MLP neurons of a small language model. Each row is named by its layer, matrix (up: input weights; down: output weights) and neuron, and shows model dimensions 0-255. Each number is 128 + 24 x the weight over its row's rms, rounded and kept within 0 to 255. Numbers have three digits each.
After each neuron's rows, "fires in" lists the words (lower case) most often at its 100 highest values on Wikipedia text that the model never trained on.

L7.up872:126127135106121154114080160139106109147163134087118116105118118118137134140117148153137142115092136120114132142163093095066132150117185167152153146119169154150153115159141104123105093118102191164120139149141131092160137131119162143123106120125123110145151146141166108100125121165145159103102144149130104151112138127083127086142112098150137101135168137143144088134176094087079136122176105129117149084179127116107143117109098177127147134130113132116133167133184142134109121088121142134128153165120155124131132154137107135159118142137117084137136102144101165139165116166129114164102153108126123156093165136163147138108086124141116143107125121171167114086136140080125129095157108086111120140097175104110105131155134161136160095118110106120131117121139105143123075138117106
L7.down872:102114170118096141181123123099119131132125141145170157145134152118114089127074188102125088157116125126120110132100104117134138092136174092092096096122110109141129092185165111120172124138145132126086110163114138123146136122117108168121126143163128126156110147130110104105118126153136134085165111115115112140151121141111114118129134105115135188133137139103138120120090122147100125178151122133072150125148081122133092134097169128129130114120162141098125075121130095062121129131183131113125098130160148119134118127088193127122140142120143109162122148073161097138108140129164122122103118144125175104141111128152147138156116145112099151155127173109120072135129112174162134104157136124119133113139182129137144120126082106135123106116175152123138122161104122121108149121160109
fires in: "south", "north", "east", "west", "end"

L3.up1007:135128146126119096123128141117147152114138153137125155125128127094108144097140134121162065115095128107105101126105086105103127119101138151133125111158136091097118126120134148104140123134111158117107113132104123117142148151127141145132121123126128093117170095074166119113117086141148199118152206072118161091136144158099127120110114111136095073151126128097133124152144141103177110161123115131135117122139120181091128141142145118123151106144135145152131138188124080120110097091077154167126131155078123083160093050127124107138085132145169134153128141128133125149145204128109108171144152151092133136152125194106125147192112128136126126139145123132149092140140122103131131136139128110130122118123135143108108141163118132144127126155142154132143103114144158113159159134127126
L3.down1007:111097085182158135124084112135122104099141133101122115136145163141158138143138121099088173126093121134144111110124104088126100135142152130137122075145122126139105160143135140134133112146150147118131167141129085133169146091149097116139165153134133144110106106061148140167116122142128096143142112127114148104157086099125134112101155157110156142125121099159140152116126121107147137111133163150133099144102136140102126112121110109125108159141082151115070098140142128158135096167144164108079093168166096111136140130126104147151160164119163114111172149134123130113119075161132149131116187141163121101125149133129094123162141117130118122125122122079171145135120135180135113128112151133116107142147113124132144110088131126113133169113108090076071149123090117090108175136142190
fires in: "and", "or", "1"

L7.up450:144137186121116120138096132135119143115112125164135130126129115145124128082149127154106060112092121128134131099113183133083112137089122133158137139140173158121084071105133134167142057117133132132131153139135153106146149140166137139126094149133125133140170164110128114104153105158139114121124161128090112103109119152100129082118105110157127111133167115117153154115104139139107132105133158159169140145125126102092108106123144143158150164101115140096104137104153110155123107130158137110133119138095185109127113140165122161185138119118174135117109108139106119066135170126136146123092130173083113144170109134109154101134164082153145134124117141119143144151136112147143125124103066125103140076148149125153068106132125093129144133123141176119146110144093166119094112114137132
L7.down450:133167143135098157084117091114100164156130152106103093118172084158182139146094135148165199111150115129163128152091098113104087130115139125135151182093101120113140172180141098107140153113100093159134122063138122166156163136117124133142154143104133143135097096134131137090086181112160095137125117115105149130140093088147093119140131137145125158131129135121157130131165137106156126106140094138110130125125121096110137155122147121125116140121126111096121092138153135107163186098180125114121134086108135160130134113107126118150142088153118148151137151082129111156099138143094145148149103164140143127147091141134124092122117124139149086146099102104121106107148123148098115122147191147123126080147112114114139138132108125113093128164132147145148140128156122144121155093107102
fires in: "of", "from", "the", "around", "to", "august"

L7.up367:150083140118177152146090155154144123115114107161116137141126161105135135155176118082087118124145152115115123077106120108136131155143123121144126160151144158117097118135118115143105150108162154143128143156110167118080168147135095127133155121145134135092121170112128090127126096124113154125115176116098115120086157105151145110128090120143130135162125102109142134111116163143112111124140139129174154156112124103075149115122133090119135081122095171156108158140145105127140116118085175150128120131081152108136137116189121100146098119121182123146092164097121144092159124114144120106129127156149136179134147137082102122133165119138146085113131146190132136142138115143153134105100157123121171099120138140153100116128158073136121119136125184160110120110086169135122111100100094
L7.down367:139113110107126104142157146134167120138127112122123083135106152105138110128139132139086147124099133122149161154139104132090125169152124104108099144142109101137136152128090102134113116149125146134120099130121121128122122135119160118153100134102154149154131158141120143130124121097137152124151103163115142132126096108122144099104136117117133067113116153106059115146139131090145106123136123058126147083126148169171134158131153122121106125136118112186108131130115121128133110097121101087152151165189165109122164113116091091098098120142134154138143146122168133159092122149104118131138126104106154117132117096129152132142130183152155161105156098139114127159156100089137125179201118073080124134174185122113148138140102151101105145151119108112097135165148082137132196101112119
fires in: "and", "house", "public", "published", "business", "census"

L3.up703:174141177136090117151133137133151136070148122126147073125106140102122140140181139114125088116155126120118114082129123122129149122144132123133134117120152089097108110136115142138130113145078173092154128128129127147179142154111129082114077142158138109129150084097137120097131102147134188113188151123103148107115169117125184123125118144123091128124131096083128165120147098125138141148131133121148155149101141158110118122129136089120121094137131132122099129121107103155137093145119114155144121169140118067095123106140111122139087154122141133149120112161121137118113172104118149150151149101147130106145136175092139121153084112149137150123125156127171127215159165098108161110124121137141112062156146144095119130131134126106138153099109133092128118167114120122176148128138164
L3.down703:150148050201147106133083104093093133142130109119095149131135120105133151126121116091116138112098128125141154128121105131106148137156136136099142119155115169130108179118134073119134140162130098114135161105125136108142142112123123159140137145134132166106121139144137112159118135126110077133112108095161118141110116148130090123053134113107166136126115117138119112096145130138146115114128138133134082136121119136137155130107131145145130099126100145161110093107123188158137166108135143127101115123122111175128177110129095134149152113104148108088181125083131119122126115123127181122155112118091142113195133159109136133124147142111100117143125082072130114101135177170147136133126173127131154159117083092155147106072108104157152131126105108115163178095145142125159155132130147
fires in: "and", "or", "000", "65"

L10.up199:150154175126098125126117158102143111115088180151135110170141137137137115139104117095115114088139118110152117122172150155073145133079097161139135167087119122109149143140155135169136139131118173144106153117126106086089142104152144090129161108124143100136130106141140098103134113154126172112121129123138092123116148114134162094126160137105130155150144113093119122127158157156092143099116087128104114135176122164072129156116152095153109159074093127126134131133171115075161132108112130175143132148091102152116142138138100133122142180104136118121138130131133147065134143120132094127098109133138135144078135140139137139130131090174181148137125095114151110176104108135147145122152136154119143135119131150177100126119120124069144149148105121148155111093126145096096155118130089
L10.down199:127126125120112099123162148108135127143133124177131179117192114128088113144110120106112138127133061124145109129124106136142134140130115125128159134121147138110154162138227117142141167137108135136132145091155110137119132107147129091088120113148147144123133103128095093138114123132107118139129128139111126132155119068127156127147093128129133161126097136094145144107118130150142127108107163141130110122131007134105153110139089103125096187119142119152159166126107112109133097165139151143116139132123149128106153116152148111139125117119116112094134133148131121113138144111118147176119097135122238143113125139134124102135139158108109130147137163105113124102108121150147155122138124150166067113113112168169139102127140140106120130147135122081137081145108146084097131144131141
fires in: "has", "they", "were", "had", "was", "have"

L5.up972:173104145156144075128090125142166136118151142128125122130125137092112122088146118099143096136103120113150136077093115107097154127098125127145146141110149143085132101121126166142116112125115131164163205156107115072141175128150099117124158131123107104121125113121127127160128110190161135121159172114121138140132171111112122115052122183142104064153131115139129145156099117154120142093126134132143165177111124145093130118149194135117125159092119129137164132118119186126141141141111158121149130156109146117141109128172126139166106098139140102155159144085116114101106113107116097116087104144089132107145141159099124120119153114122137149134164150155141116125172098154178117142090100106131108146140153110110109123125120124098131140117112111125113147150114158096101113162124138
L5.down972:091109095169159151100152133144112172121149121117104100157136137170131147122091127086098124180097114115122145098126179127094098108106127138140150107133105155126124126120156102123144138125117101137107122121132102168144108069169129122126122120120140167135099103114139110117110141123140128147137107156107135116124154081140106105135129142111125142113132132145117114113116148119125130136124117169113122104120108117158106137137076108120131135140155134164188136145143092157128155164073135138088152150113111160097164147127110092133228115107131158112131139161137099176154116154123159128139154077107157163119116139104096174133125141107168122126121101071145135136121115108103153166156141132127153152142129122167138170066127134123106136131175137104136082142133108132145135068115091
fires in: "the", "and", "until", "to", "or", "for"

L11.up622:151095155129180129102121105139176090124127132186122150109134145145169122092123136143108129125100142109125139117095136170109135122081110123160151149110134153120115109114141131119177114119142147138100102185186171154079147099171142099093158121138131149133130122142126111103102097135135156149144157165153125159085159103105102095150105107155099159186131170139137111128101120128126134137083103156139124124141126117131150159091148112137148112088125158141134130103117146126114189093123124140139095115077159144118095144146112135144101129115151171111119077126106104119126120081135110175111144118137122167127117141162122099146125122146149143150111109118163129139108102115138144103134128131151132111087122170140082138177085159146115150128131151140134093155105185125101121151152105
L11.down622:133134129147114131155149093124119161104109115170182117154145130104101110095177140116088093143122140136113158137134110122134179125109129135110143086143124125138137093153175119163156129156143118144168114157174119119136080138153131111165109108128153119124114101097114141152085107161139125125102153105114146097132153090136163146169166090108145104102162121166125163135146144163167149114150133134149134128125102103171160098083143100131107162139112110124095132118106153125116102149128057140141136119115131156071110129110141120131105185125107155112099143128147094102152160100118096168085095148150126093084150135100119140121147106110146139153153109101126154120164129120148147102121111132150108116102128132107138104112129131111113164151150131143149131082146107092170092096086169
fires in: "had", "has", "went", "have", "moved"

L5.up744:098142129101155106112141118142154131107150145152111137128140148145087122114119146066127092099106141112136131116095115133087162104121113153089103192163136087119107086132138154112154112137118179175130148155155140103140127159153086137127124128154093108118122139137148130114115128112168109119146126121120145098141163137125108096084118067125116062159164184121140112103139160076071162123128149138124122147116107105129150104125165155105132126067109126175130156127144141159111133118104153121141104141115139104137133118127108104161083143136144141147149170122129118114143137115109130141121114133078142171139149190159157131157128117105119114110107104137116150157090119148127134119105137088116150111142093129142130146101103134125148166142156141166156132127104187128097172136113167
L5.down744:152104083123098133109150113139120120172107130128162097154141171145122125132147127110123145158099084140127129146101136166136156131114103122145146116155102157154107135154131094121142143152149123128094129106150134140120080131103110091127173142161114160099148060148158142131113149085127161116135101143101177121166117098159129136174133148105084157119119095165123165094108091161126150157143125162127134126135108115132099124115114092120130130169133123119130108156167081139112092150094117155077138163128178130129154123150099134147124156122119161086096120138125130139106106151137136140177115135133134157048160095120127151145125133129132114102137117115093137124137119160140114114127148130078123140104130162113139095052126112095132113119149154132133144100080169112186130124129113
fires in: "and"

L5.up626:099090113142166084145143136138123095079134148171126140171116115127135135119158139125151123134145135106106119092102122144114161128084161160130143094125143182103126103117133149127137107099151168099143131152124156159140100108127125113137159137132093161117138138082147101137142127149156139126104170149105126135167106176105107107093134167142118156157132106105126148147180126101081126118130127131151135157122135146108152140128142134111133128122092131106057171094170126105123151084138136165147106137135121103108126165113111127153154116079168127146168136131118100105113140106159086160073126133146118153130135114110132136081119093158166100189130116133178135119199130123109176137104118149120147112114145157142085119137141109138130147157121145148151149170095137135136105115136085
L5.down626:124125129152171117130112142106112105114132151150087153086135154131149113117107117092161113107143109103115153080130169097139162109139114152068169156139107120146113091127128140086110163119140124151161135123134106094139116105176150159138117088133096127127098119092116117141129157186145125103126112136126112116131102101141090151128143151141135155136115139129141136131117142165126136118117132112132134099114126114118105111134111096127128155108102175144139206121152110121116108133083120106097139158140120156142151150104138093161136149144149146136109128179122121147117069099116128122140109113104132139180100215102119158120132134138114153155134162115156129170155090129110146107128108118137147124147094138202148114096160108131132122154161106107147084152096066094088132141115151
fires in: "have", "been", "while", "being", "they", "when"

L5.up223:156130108132176105149056141145146117119121145130121175144130155123139182170159110081100112057131140121140149076087137079161153142120119154121147120129154130080097121113146129144127122143107138110152149138101167069108119107141128120133159128139121132120124166103119101142151099181142128130127135181085148096133114139109115118092136137145106107171097090130162134122136144129098149105121185134137119159119135133097129133138172136121148124112074148135116160111136147111114129144122136114140134171133153062168138132141116128147098136104201120128139152127125137107132109124093133147080120144125125144100126175145146150099120121127127161142122181146161114123135108151136113138074083118134131132136128132151093177127101108120159132160116134137142121136102140098125119141122186
L5.down223:100150129148098155124173112107095143162129136107121058144142083147182102145138118153115158166136130128116123191136100121138112143160122100136103095122129159146096169171153158147117139135109115122092113121080114171153104138122080092139142119149120126162110071146167184116118132112100104124139159139166129137114164077147125131141136108139148158080143126145116119140128146101149097137130144147129117087162099149177125151116121132124121096172183092115125054116118106096115118156139125129107131130127154151095121151113089159113140127096101116112136102099120115082124142180142131121167156118136139103143152117160109159122127156114131123097099123121105119145130112123123126124136172111126118103100177112122132131130136114107106149131134142128114180170172124156141117100121141
fires in: "of", "and", "or"

L7.up889:117124132106154150171139135137177106147111131138110107140116152124163143117155123111120134106126128126127126116117096096138134119148181132106108160153111146120091097107130124118144077113123157100133126130125158122136093149150118125124110131121133091113165150100134148129108110130158174137150169129106114102148127098127120130091097129142115098157127100180155123154112140134131141120106115128150142127150136131123162114149123089116149110104125192145135159123131087140133145141087157113141131118150117061160088130214108163150100161106202132161151123129116170131158119112108084124115167077108131188114134160163106137151123134134139128181090105112174147186124108148123144122107106127117131120131166133102088174127121105111139107139123161087103125109101127100168123128089152
L7.down889:175190133133096129101160126122123172173115102090063123153141155108108126123134115158127107150121091154159146146100121127118131161137133086133103130128124128081143121167134113114122148140151117121101096116116125144123100091116081116126148138137132120157129123120122156137125146121116077183117096132150148198138123101104144182133160133093166177101152134134100100163124137151167073118115134120167089116112144148122130084105124137150150121142156148115136148112162134100173103172107104117109143100107123127085138113148193136081122092109104123148164097149120101102147099119170142137140114123102143093141168103091108105143129157136141118108106143120124142096135151136117169136116120118106145095152147146129109124101152137137186143115158112099114123146146147110137122086128131
fires in: "and"